MLP neurons of a small language model. Each row is named by its layer, matrix (up: input weights) and neuron, and shows model dimensions 80-175. Each number is 128 + 24 x the weight over its row's rms, rounded and kept within 0 to 255. Numbers have three digits each.
Before each neuron's rows, "fires on" lists the tokens most often at its 100 highest values on Wikipedia text that the model never trained on.

fires on: " |", "\n", "\"", ")", " to", "s"
L8.up288:091152135148103134134133117147156156124129109144126135140127140134149103177166167125111129146143142128114120136117142151097136137103164150110130110111129121158147136126129102151127143145121196103124123177102135131077150114144160154135105125157136132113119093128178133109110119125165112145

fires on: "s", "e", "ness", "ities"
L8.up807:130142153135097148125096146122125104072136103114147126140103120177124168079141157154169141058094132143124154114148139127139117111124138109117153097112084122100121126099158127134102139134094187178141135108132111070171147136120122124145149140138122099170145094121145138118120094163136142105

fires on: "-", "\"", ".", " &", " \""
L3.up685:107124149133125156168143160136137137112140106109122109094136120133122122139102078126123128129121117153117132141128176083122126086139101123099140110129148117090115118163104156112123132135087146177098182118068154121166158117153139156104135143113145158152130139135111128120163156129153125151

fires on: " for", " do", " For", " Fra", "s", "com"
L3.up793:136102105123123133117142165103148155135156136139158120109115127131115139124115072114127146135070120146165116090138154137137152142119132144121122146134143083143125115112123148172146128120136151137148128158121114160103092104119082152123101127119137116157142127091132185103131153123152161132

fires on: "0", ".", " population", "|", "t", "2"
L8.up62:109159147137136112122081115142140117149161171141132103114125136119120073080148121150144110137102086174102119139082121111116080117137132081112144096157131112132104153090129128084116127148098140123127132208108083132146103169114115094156151160119119095143091154115134129137134126142127126120

fires on: " X", " Z", "n", " Q", "x"
L2.up261:150142112129127125124155119098157081152161131122118127159114129120125125114140143098127108147124141115134094182117090126080128154112131097114110092144112168142112143112135132099097143155119079142153109154119150128130118154104096121186152088125165138159187136117120114142107166125107113060

fires on: "'", "-", "im", "i"
L8.up886:058105154153127116141096145186150123143106121115110128108124128114114083151150113117129073096103127149105130126135138200154130151122145106125156105136106143088137112117111149132116112113125120111127113098143126134141155130163154116124168164135148118127117120128156125111108134121117112133

fires on: " under", "mi", "qui", " hold", "coming"
L2.up956:125133114126114138135107137123173096107179120123170141103131145138153140171151151116188104110167130105135150063130125147121126135134170116172157124121151121132119146115185177137143084140134139134148120094163094147106070169169095091140152125138125103143086130137115122110104121110111137127

fires on: "-", "1", "2", " /"
L2.up382:173116131148155114127121180133174117113118147122107125116149099144122120105163149182171094172095147140131134118089109088111136108131138185141148137093123159122142081098142118140126161117155143120132163125123128132137154154120123124137113123128123147143129120109141165149157157113109100240

fires on: "n", "s", " Jam", " Ken", " Ram", "en"
L3.up345:133129133149167126083102151146180109129073160111140126119142089142166139120160120140149146161159158131107127116138089139098096109105142115125093141134081123122098131120119136100105125101146135133145131113123113103136118148104155145158149096115116144153098127103118116150161146105129110128

fires on: "son", "ti", "tain", "vić", "man", "rich"
L2.up264:142123123107169132125113141123169090089192153130081083155138164143136152154126124146127111091116137096159149126149137143137111133151168138156142138130136159129098115085168157136140110135144136153140120123109109097127141115186113071080110128119162169116105151134127199139098116168115160143

fires on: "z", "s", "ish", "ez", " Whit", "rus"
L2.up483:142148128131091115131090121120168121124119116087082117151096130168181108126112120133160156144156147125151083137132104134154138113153123110157164118101162135117122105136104129123161101110158147111153124145125118123098144075115131124142160113131102151137118138113127145163118128089159146138

fires on: ",", "2", "4", ")", "8"
L3.up28:103146091062122148117157101113138108150156105078087099152134141122135141132124199092133108148181120134116135126155131125094141106140146116108156113137120102112101120159155193115162112116112107123133122141149115183155130098099178140103101099157113130112115154131139141135112134114178119104

fires on: " in", "ed", "d", "e", "fe", "s"
L5.up768:143116141141123133150111162106134115128114113116127101151138109095132161130151153175143179150118119086171134114122134156146140142149150124099156120130139154156102106098124139116165134166113162148114119084093116151169141142116134131100091103090150093130141093123115128150184152123151128127

fires on: ",", " by", "with", " with"
L8.up936:148166150122152144125110098138113093176157117147101134103130179118141077073100132143149154130141124139151091119142149123144154166164117122165074125095152138118123125112087100160109109187150131178119145079160097127125153093128140122144107133068128107097147105115125145146159105161096173119

fires on: "cre", "tain", "ship", "side", "pe", "our"
L2.up636:110144115084128107103175148126145102149117141117152124142133127127113145109132106167089130113156152126125113131098130143175111118160169117114119117101079105149060137125131095128156132131169142083159110144149104111133106102078151148115116139112118150177090142138160136114135149100105147134

fires on: ".", "s", "ía", "z", "ha"
L2.up344:168177139150083115130127115169153113163139130097163124131067116137154094144132130129144138125109136141147072188107079142096118074106091124106128106101135146093121152121129122102140108108116107113161145112115125159139159131130126134142108147159143101132109138149098114161116136112118105149

fires on: " (", " ", "1", "-", "0"
L8.up99:135117100123120119171155155130146105143139128136106159134124171121136117108143132127085142160134122148127148145132149119137116143105113127161161134115141129092074103094141133135169134104138116157126123102098120084115169177098149168164091113143136132138121134178122151080134137169117109145

fires on: " head", " Je", "ja", "je"
L2.up125:103093104119075109136142141122134101113105106124121139146110120104086178144137134123120100107099134123135122082119148113089138172101109111115103132128102178169140102186107100089106117166103092163136186133105096086126122120134100076106102104117142155131173156110129119103115122123098082109

fires on: ",", "ed", ".", ";", ":"
L9.up729:189130132138138168129104102122083127089122086173154140137146112122181132154095139140146109147122153139140143111142111119113119187126151146100171116147110098127101133108133123137114136119156117150174157124116141134124155130111136108106138133108094128132091129126153077130102162120201087125

fires on: " state", " age", "man", "%", "ti", "year"
L2.up874:145130136122146141157128133116163115093168158134125119147102157126141123138177149154121124105105132120168180087127136162110117121129168130137142119142103123115123150074144129139074110118159143122137160110104115126165127098166110071098154122159134121132126135159128198116097124157129151155

fires on: " and", ",", "ed", "ate"
L8.up758:135151104087168132112126142127103160137098132161131107107127051087075107142115117102180103190139106119141122099135132089150138150143090134107144128096118119159116139157117126116109088122146134125122119119102154098161128143122114116162108161183155160139115126096112156097143131120140146132

fires on: " million", "mi", "qui", "las", " creation"
L2.up512:146126117124155119129099127108136112114178151168133110130119140117129154166142110149177110102142121117114160105117117166129159147112130150129140146145172118159133125125190174156101121149159106137126117072146117118144099159166102110129129126129136116162116111140140089106154160091081097149

fires on: "'", "side", "our", "land", "fi"
L2.up618:095146108119149125117129137104112142160167157120118144104150118136130141172156120162149122117149119177120086114140110176140125105124132110114099146120080109119148145137127138170127114135148107092135135109145109120150149133141114107109097111131144125169108117117180116129144152114139144127

fires on: ",", " and", "s", " or"
L8.up286:145164101077139122119086121117078137149113164114096091106099109140138081126149154076152151201124104142098135107144075105117124167125124102118110100087106118130135108136090113115122144110151119157114149124119083121089128085165131091122141109136124149088170147137114155163146134161136137153

fires on: ","
L8.up498:134145116129091135142096175093135127174143129162130136111167139121148111138131098113123149134125128126149112155122135107132150187098120120121110139117136096165129103167188153110107166127150125119148118124173097166135075111103110123165123171120134169131106125152147132120102145145139146201

fires on: ".", ";", " such", " of", "tal"
L3.up137:112128149137124146154060107105128074103173149138140149161152155130127127119142154104099148140112107099112145091139143106122118118131134117128157141114136071176155126133104144115128126133152101170148138108092154118112115129157155108108116154132121166147137083145120109115102140131174099147

fires on: "2", "1", "3", "y", " of"
L5.up858:111138119110111158149087129123121133157118104164115128126168094129144130124125102157137146127112118153115127110155110108132090133119102095160090151141114151140190078146115166098191113166136105125136147111172122120128105157127123112168147131137132156135133166150084147148107130125135112114

fires on: "ed", "d", " mentioned", " designed", " followed", " provided"
L2.up31:094156194175135109160160160073153157093130104103104147130095118148131137136135123132149134141099118148134121131128124118124112118115136115094159122122143100083143136123131126102142142135121145118139158116136148150145132109123098081162142142100107117154113108122101146137145174147114144132

fires on: "d", "n", "st", "l", "le", "k"
L3.up918:148137149128141117154154147133119105121145087128098157157068075134149141108105129129130104169100094128166123138147120103095114125111122124143141155111121138125116098117099101115143150147116074093143103122110130144126120146103077146116109135184140173150108196121094152131166136123127107101

fires on: "s", "ies", " communities", "ions", " areas"
L3.up519:096135112121166126124156121144096160082137136097126112185094146158136068097138098131125120075091121148122152137125165155136138133107193138061147121122149130111132156129104140149138126114140146151118136132123125116113148127148114109126093162110125121130166098101145102147133140145111118148

fires on: " war", " War", " Operation", " Mc", " Force"
L2.up511:128143139131109133132075133122135138150104107127142152133133132141133152130135100106092150148145163101072125166179102159129136109167110126101113173153131145154142139198084149098115136075143106138139128099116109089131114116113091131108132109136147135094127114106082171095116148120154116089

fires on: "a", "e", "el", "er", " an", "x"
L2.up325:134112139138109111166174134172112104127164093130131117112127140144160128109106134092101115141069157137133160154122133122145121142103120105112092124120145137160109178108121113117137111155111113145104096134107150091167079117161147110166127123097161131151167133140114091172088142138168109173

fires on: " the", " were", "-", " been"
L8.up763:124112113116112143162114130082155122112102150174093120115130115144135159139099111104133147157105096125128098139097123103138126141164132162112161132103110127100104139126139153098116125119133148125145142137123172127129163152154137143090140151112146125145154105131152138163109160131094105152

fires on: "s", "e", "f", "com", "b", "as"
L2.up38:152110090091144139182111153143105113124128110176122145123118136113079140120119065140157109143147113117166122125172113143045145150114150131084097144120117102140131115124104146147085103110128153158138146152122103124111095090121150153147135121109132079198159193132103140144128117134122117108

fires on: "ly", " not", "ally", " |"
L5.up580:155096084159107147143125148147081120101124115087123173123155130128134107130123105119188126138122103145118143098136129149114064157191131148131108123123155107118128145154175135113129119096123181122126186125107142139121136088121137110115139115125143136084122097156067133083114144087108113089

fires on: ".", "5", " A", "′", "0", " "
L9.up477:124103206115107128170104102131129155092120093164129146123154100163127136076111150145119104130129153113107121143134123136120086135133155134133146121127136119101101123127120162099091173153129113126143110142100154164127092148128129127089117081182147106101123140157178120096148108091102154140

fires on: "s", "com", "sh", "ing", "um", "ed"
L3.up286:153139083112151125135115133175113088133151160103116150125113184110146130124169122130131134108159155132103117098138141118119130133151103149144054119130133109137113138109139138124135142100120143169138135152060133135125180178097134120109181109142095150139094119094075108099131127113122121099

fires on: "et", "in", "di", "lar", "ty", "l"
L3.up495:149134122147146200126105109136132127126126145188131164120105105111162135121108170135110145097142124155124138158146129154147170082119112128133155135158166147116121106075138165148122082131141144113093116136107160139089167131094158175168149168127150133129108093197106140132093118132115115122

fires on: "s", "W", "y", "ia", "E", " by"
L2.up724:129161167082127135101142127131099111104136093107114109127112142158145138092167117132068132136158173187139135100126133116102080104135104107116141120160144148146148113102150121104182090124188077126136113138095137132148129140116104138120122104124124123151103128111101098161135080142127119137

fires on: "s", " Justice", " justice", " prime"
L3.up275:078132136128104122131124145141075163129117100121131095134151152122100127124166130145116144108070122117096128144147142153073118091122119138156143146134147112133108142107156115133132120106169087112123143162099129128139130102129096162131103159195119118128158140171082134151121101145089137115

fires on: "-", " of", "'", " A"
L8.up306:116114136152120147128147129153142100082148120148120109097140088107134077144098137165107101097128129106100124136091161177137133158136141116146089104125139137101094130152135159171113095164160118135133122114137143128138148146129119117136115130126148123101140108096172097149181136140097155166

fires on: " the", " it", " are", "p", "bb", "e"
L5.up746:177132102157123101132141161116128085098113133135127142121100150133154106106119100130089114113113152126107160101110150139108093111147093112138114133138119169141111129143163150147079109134136151107113174151114143145155144110158124177105108143176137165128164104162144149110122099122115124127

fires on: "ed", "d", "ing", " pro", "\n"
L5.up720:137178122166193142141131123107102187152123160103140146140156084171145166121101100094165121121147152135096128109108131143146141120139137150104092126120122109129147131144172142134151114130137106104105130143127131151142104104136085116156108147090108154134142137120148130098111100119129138139

fires on: " of", " =", "=", " selected", "lot", " can"
L2.up475:122104089129197155127076183129118110091107154151116128165147117094120136125129120085082083098103146171119166138110133123109115157094141148120130125127137087123113141122141153098121167125110114137133134125126145163119146182110074115128129178149157105151155147127121106150097160172142156141

fires on: "ly", " not", " rather", " more", " almost"
L3.up177:114079127159157101165127145143094189092141112116129098157126165124179134119126107110147112134105119099132112142121135166121069109134164100137094140144125111120168126157135135145119104121099169140112148154137147153136112108069157117136132139135160122113146103094096141098081081134135135113

fires on: " re", " ", "-", "cl"
L8.up636:141089101144149113142135128147161154142171095096133108114117143122098125108147121067100163104143111125134120117172141114129153095132085129136111083141113121112115116148152158141124109148153143158122145081121087172094139131138142124149104119157157129126115152144123181133139131139150118095

fires on: " and", " sub", "is", "s", "hi"
L5.up713:167127131135125112105113157109150131105130141148157107060145142149119064143112143118136163125097157146160133109159140130130110132120147182123142143120149168143159151131099106113093116138131127172131121144113130150137117096145142128092097138130151138152166109158140147116133139125139118124

fires on: ".", ",", "s", " and", " of"
L9.up97:139131149125094166111126104107126098131130098168117150102129140155113170089113117106175107138115128149085121160104107108115100131100124140080134091134131081123110183092103137136113130129082094115115113098107139161172147133107145100108144107125107136142111142138126115099151114138156136090

fires on: "ber", " moved", " worked", "ist"
L2.up552:084115132124132129086110116144103147160103103115146140054153100119145142123080148091150096151139128116074110144130124095134127123111116109154097111098139126123168140171101136125152133130104113143130099119163105160091097157094116181155109116115096148082158136128130084167147113145110156103

fires on: " is", ".", " ", " was", " are"
L9.up832:115067126122140132116145111121111146117124114140117096122087131111124098112154090128083165116114136133124173135099108107139097106183140097141138120166117089100143102135141137122088063105140112120139089160104105157137119117140109107119138103138138137142151131143140107146160165160133101138

fires on: "a", "e", "ro", "o", " Assembly"
L5.up237:133174142130110121105146118126115105133133137101127139096090115126161109139136092087118168145134145097081140112135130116117090154127140140115101142101119159122102188107156135167092127145127108159139113188100127101131108115132117143143169114132149124150124140136104148149107109172137071142

fires on: "9", " made", "s", "ed", "cade", " Award"
L3.up946:163160114131096142129088099188140126138190161121133096140150134097156109140144117155178121125141127090124115116134140115165122100153156134111103136111116120126082123117101087087134131130151158120151124139127125136137138137133115135088167150139140111101152074119098105107138145136095131141

fires on: " ", "-", "i", "\""
L8.up607:102114134154137117104166158189170129131127113116122082134096141136125123134135099116118103115081135143137149127138163116125119116125098085127163079136107118058112137112122149146140139111127135156108117118124123133082156114114110180137106155153188124128155145148130113134121098164121164150

fires on: "y", "s", "er", "ly", "or"
L5.up359:131141148078137148159143129124097132139092094122141143139150145120129172114126125148113151136125138116140177114130118133135110133127077134161050139117175154125118128063143118100112127139112106154076119120114148117126095120123151128135135121171151125157087064108099121119103164111112142114

fires on: " J", "0", "7", "i", "6", "4"
L8.up128:125107148118158099062145142129169155136141121139097156138124114173136149109104126132180124123142129166113097094154112133130096152096150160128136107144130121102125083129105135146127124149170134152123143126130137080117120092075163095140102108094071116122113141134122137158138120149150113102

fires on: ".", "s", "al", "l"
L3.up513:120113141132116121129090125100100147151132116117116126160088116088137162144153168122133122148118092134145127146143147110092095104162090145154121165118146112159104099100136095128141067145116092115099159148119093119138111154126143147170190158169147116167148147143147143102133080129142134136

fires on: " "
L9.up663:158144132124157139121105128085126137134148149124125154099091122128080162132090149124128124185152152185119107132183124139156152126118141138104144134116126129145095152123135099111128141109128142146127165121157130108137157101138145157169153092145129118168144107179138057133097089145088155147

fires on: ",", "ke", "uck", "ie"
L5.up557:122133144112126137143074150085121139122179171089119104148163130137118086061119104137134158131136116164131124123107100161136128116128133069123122150120125110127109125135133123149119146150134095122126088106132104133121111100107151110145141133108083149133093142138109156103116120100095115172

fires on: "s", "al"
L3.up325:141142134084146118105129176129078165149112089094149130127112123107106160128164142117115142178108103147126122102124139136102136124132114117139121180180156173156119142095136072136097100137139129159131141176093119065170128129130089151151139149112146109152146092125141091165130104123106138108

fires on: " In", " Se", "il", "i", "e"
L3.up285:155114177151120103129112114126106106113109119118139134115144153124143094167120163101146152134123127075061131124129143142125098134103120132106094147127127164190120108147155137136150082154143161153111133123103112112149138076164075135139113091135122156141132164162160108095095155147120136069

fires on: ",", " of", " made"
L8.up918:102143137134107122152117159132092083104139154121118108065164094183131068103134144096100154117111139152125092166130137130171103143093142150102164139122127141121146098155158138126121122188154141153141115135127104155131123117131112113149132175156081144152171187127175138080123146145115164138

fires on: "-", "ion", "ment"
L2.up392:145142087110142159149150124114117130123105102125092077117102174078177164170120102095112149133133104127121172160133148115150114142151147168112158121163088102121127141163142101092120113139126156133120147176074128158157132147150148124110144167099139170143151124129138095168129175121104133086

fires on: " |", "0", "9", "7", "8", "t"
L3.up717:112116119123140134125118137126146210126120105150130131113102154147102166108107107090131129118134151133028126093103134066099182134071122145137112103147151066130118113133118113144146123194149123155143119112093133122149135102109139118142107119122139070159116093148126143113124104133140124117

fires on: "al", "o", "st", "me", "r"
L2.up906:113145100127131134134155147174134141165134158170142133118100138113094155140138129140134157136160096155141151134141123142120155135100140165133100157117123096133119152120114145120108124123138133160146132139076172097169123142170106108182102132130103127112135101115149127170117136127133143125

fires on: "hi", " state", "tain", " composed", "ti", "mi"
L2.up148:139131135144125144172128145105169087102168150176150100148112159128155126137162148106142112116122115096171146110138097153092119111103159129155162094115093129132119146094145157133105138120165155141118126113123115121161110120170154080124137125120151109119097110137141137154102167149120138175

fires on: "-", " of", " top", " |", "din", "per"
L2.up650:131133106149092086112089154159151143106159134111158078103129144127134106163159127121115149109138139120100104141103169122109114113103128110157130088122104157175105098139145129136093120169203110134121092109117093110083135176172136107075137125117136144167161139146124127174141142151095116167

fires on: "e", "s", " its", "ed", " his", " a"
L5.up449:134156150124117126136093092137137187096126098128160147143123126094158141109129135130102136137131131170109136139137133148153131131133137106120166129136161072054121109125151127132141125108102150154136109101094100127160139105159082121150142145131074137114126131084138164118128074124136081140

fires on: " U", "ant", "cu", "il", "hi"
L2.up262:126156142119120132098141129120112111154150163139112144124166129137162137095129116177121154153114131118128145123187151112176089086165127127111103173134069108118158152144110089113151110127113083112117136129106093126120131070147098110154126158107133105117086129122155153194100116131149134159

fires on: "\"", "a", " average", "m", "s", "e"
L3.up72:140130164106135134160116124133117109115161124122132093120132088140095114140147149150103102122110127150110173149105150197122151172103111117146092071130101130163132143122131117143112129103124129132125122158107098156105091158129157139125170134149163136134125103163139129107120096154153143160

fires on: "ug", "ub", " goals", " cm", " set", "ib"
L2.up472:140166151085133132127092099105127135132154141158151112105128117111160140130141157119169119123118126105114107104140122149117149136106170104136162149128191096162125123174171154109080164156153116149106149082128120128168143156125149106130088126137121101181127136153155137186155164158086127131

fires on: "bia", "cre", " State", " stand", " War"
L2.up85:127130065147136128120117128128180111126147145150133155136113144111136148156151127138146143102170176121177160082140135180149109152122127094106161125085131093123139135120164161184119127147140156137159124114130096153107080170159107106093125121167128109131110102141134107116136137106087118137

fires on: " ", " on", "1"
L8.up859:098140139126130155116076136135157104162157167139119118084136149151098139147097110137085109187143133147172126105136181135172138137123148108078094092118148141125084086123104101083105157147123133127120155141123117121098134161148146117114113113110121137123143162204148128107158126113104136159

fires on: "n", "h", "in", "4"
L3.up494:097124127126104111117132127149119117125132105127133146160138121130118162158107118107093142153141126152144127134138176138124161038108127113133145084126149125077122097125126176107116094132126126086108143155120124121107099147146112172179111180069084144146110171107080123148129070109082132122

fires on: "k", "ke", "ch", "n", "ho"
L3.up335:118116126148131094146161123091154062132161122129102157128098089156141130131105092155120122093087112141139143122118100152122120149082157118170123139116114123092164135112115147112112138120158137106114126151120119157123119190119082131141113111125105159117129113134156140145098133127114089152

fires on: " off", "ed", "d", " private", " closed", "hi"
L2.up759:099115136136143128140122138120112153103142117152088185108151166115139140074089125119138114140092097131125140124095119171146108115142125142127109087134166105090143144115169143095167152128100148132157111085099116151108114074167125146126096166138151129125129155151125124121148099132107128162

fires on: "s", "S", "e"
L3.up251:147131123131067129098107107118129137125115125145123097113134142097106179079136153140124083133102136141083143122110145112184182101144161135114173160126127126137097106149133131145150139067105153123126129106104110138133092110094123108132111125159127154131155173116190145143169114159136106129

fires on: ",", " of", "ed", "y", "s", "7"
L5.up527:120135125141155099121123121084146131168128136089109102099145131151125143083069195068170125153121113120091134098155086128094107131107143175104134141144165148139132153081134147109122091119136089118091128073160082115138157068175126115139141148124131140155164123114141129092161096129113131142

fires on: "\"", "ly", "y", "ty", "ally", "e"
L2.up753:127116105104100143135137127104133104108161120110151120160136147115111142079129138117147096088123113126099137113158122119117114158118120102115115155128131151157130137145155178101115088105117162169150137122098130166124163123093151133111110122132126114109091132113127095129116176134126107166

fires on: "0", "9", "1", "3", "ly", "2"
L3.up472:135132129113134130103052102138137083114134170084151120117111062154093158137137125133182145114130149163098170100085126098098155118139142160168111118160128132112143123106131094143135132110145098128165118131102156110108171165140168132131141137109095093125122108129094136127141107084141143138

fires on: "cu", " due", "im", " set", "ib"
L2.up826:127142115112127163152085102112161078106175167130146119122137147132123134176155108097173091075145118098155131107118107165107137137127180132148149148126138120165095132109194187114117099144182127149140132090135112129103122113143114085146136116126146101141079142166135128151154145142116136141

fires on: ")", " =", "=", "\"", "),"
L3.up507:135132098100139175094119172166181095124162090134088130124113126080118142112155096099134116133096122169128102110127141087098133143133122124138113162152114115151143137099128118105144114137131107138133100142116135138107154147146121092069096107105115124142120186129111134122130112155153175175

fires on: ",", " he", " as", " to", " and", " but"
L8.up663:117105143111114138121113109147114140155113124157109139135092118182109117165134075144130097132118125132143150110142104094154142145085142129114135116091153070136147121127196154158142141156101116106117122084117133147072116137129123124132123157085149128157147127123142117137139128160118154182

fires on: " the", " is", " by"
L8.up773:167124126139156091149112141125111139145147119136141100117098055107156107134097078115102127087104120149122132108172114133117135075148158124115133144127116116165134109108186124128090092110144097185156129133100134136157143164126156139069102140114135119122153151141142164153118118181131122137

fires on: "4", "5", "9", "2", " |", " "
L8.up559:112125116122080177106143114150138105096117133136109111137162127128170162135137149145094063139147143085140133147117132137056134120097107128144134092164101128071122091098155130130142149101118120123130121124138148178149095114115104163158132126172133150114098144154139112113122098082118155127

fires on: " Bu", "in", " Kr", " Don", " Stan", "4"
L3.up878:154117094117129130094125164112163148130113116137125156146115138095100143126107171173129173119140174128097137169096114117127160156127132079130114141106124148109111132136106126121131175120129121158164119132108115165109153157143128166093093125098159128143139104128117160122146093128094093139

fires on: "ed", "d", " goals", " parents", "lip"
L2.up55:116114186155167110129132141098132165125084091124083131135119122147136141134156119146126170134100112075162155104157119133126112101184148114092100168140094106149114100100109121133124110124125163146117152124122144108140131130160123091175111112131158128145148097132129119173151150139143123150

fires on: "0", "5", "4", "8", "}", "6"
L8.up820:133127145166100126088118140120162170142115095137115112075097149140104160120088126123119157108119157148068116142122140155128184176106131129121136112145147112120150145097115134117133106159085095119107103085144090111114144141129108153122134114144142116130149137088107150123114117127123152107

fires on: "ch", "M", "s", "z", "er", "n"
L3.up625:095156172108108140155130112121094090119079115115081156136162108110126144157148105172118135128165130103144099135137115129084131089132118106144140102122119127126127090127121117106111081083135133147149132114135129167125089150070143105227133102163140133132117138123130100161141129088094085141

fires on: "ie", "ber", " ft", " moved", " returned", "es"
L2.up374:073116131124101137088101125143130171144142114112160146088131136118142121097099169105162063142136127078075136124094101108111128119104126103179085141125149123111160154132115126124144121138099116149136111108156095169117068144127102176147115128127112126086171126156125099165134103144107165122

fires on: "1", " and", "2", ",", " "
L9.up749:112119128079111119154088139130165195169100137139128115098084149103154100125081125127134133134107143132154178157097177130131175189131117160100101100116126131139117136150130153115130143103100102119159127125147133110119139127105123168126144158130160140135129139089144127130114162110174151114

fires on: "4", "2", "1", "6", "8", "3"
L9.up330:108078120119131142114097146122161136125116109099126148090142103203131116141120104108117152152102098116123138136163137094152133101114087088128117111093128129110128070161161150086176081113156077098111154141110115163152118134127124108148144106140122133165133134108157148106157108125133137116

fires on: "'", "2", "0", "5"
L8.up791:100119121139142165124137126161139101088131131189106108115125107165142148115124140155116115159113125113080155108140160192126137136096168112124131129148153105110111103117125141143133144158111132115116131135123137161139114115103143170153125125160128066154074131152153150125083107139173164164

fires on: "n", "zen", "r", "-", "ke", "e"
L3.up557:140133170139170123141138120115113076135103144118150142174109155144183111175121136165138135108116126130148121115104133076061143113128134117150091114115137108085140120109126151111111132137169106109118095147088083139123195172117102129148108137138150138131125126126087144118157139127077162137

fires on: "ed", "d", "1", "ized", "s"
L3.up73:087103134169178149131142167097068083154082127170118135106113136095153154125103145117150140118131123125152123149093157144073123111113123126131112120135182120127178105122136156129153108112108146161101130093085148170106129163135154131151116158164127106131122133138134092115124154131119182165

fires on: "d", "ing", "ed", "ion", "ation", "-"
L3.up647:136149108157140138157132122076132181152135096160135120132129137138126179125104148103156127144064120140108130120171173139105141095102172168130124111120151099101122129131140107110116119098108123150081109147085117126164114159135106135104115155134106152124150109127170130168086095166094148133

fires on: "in", "n", "h", "ul", "mi", "d"
L2.up833:140142126144113130142124128134099099128131104104139122175142114129175124124098155139086124152119157111126112131142074093116143116116088099133111131070128153128113134114091149126118060137159115098077133126136102150148132152107146171133152163162125149160132160149092140098140106093125112134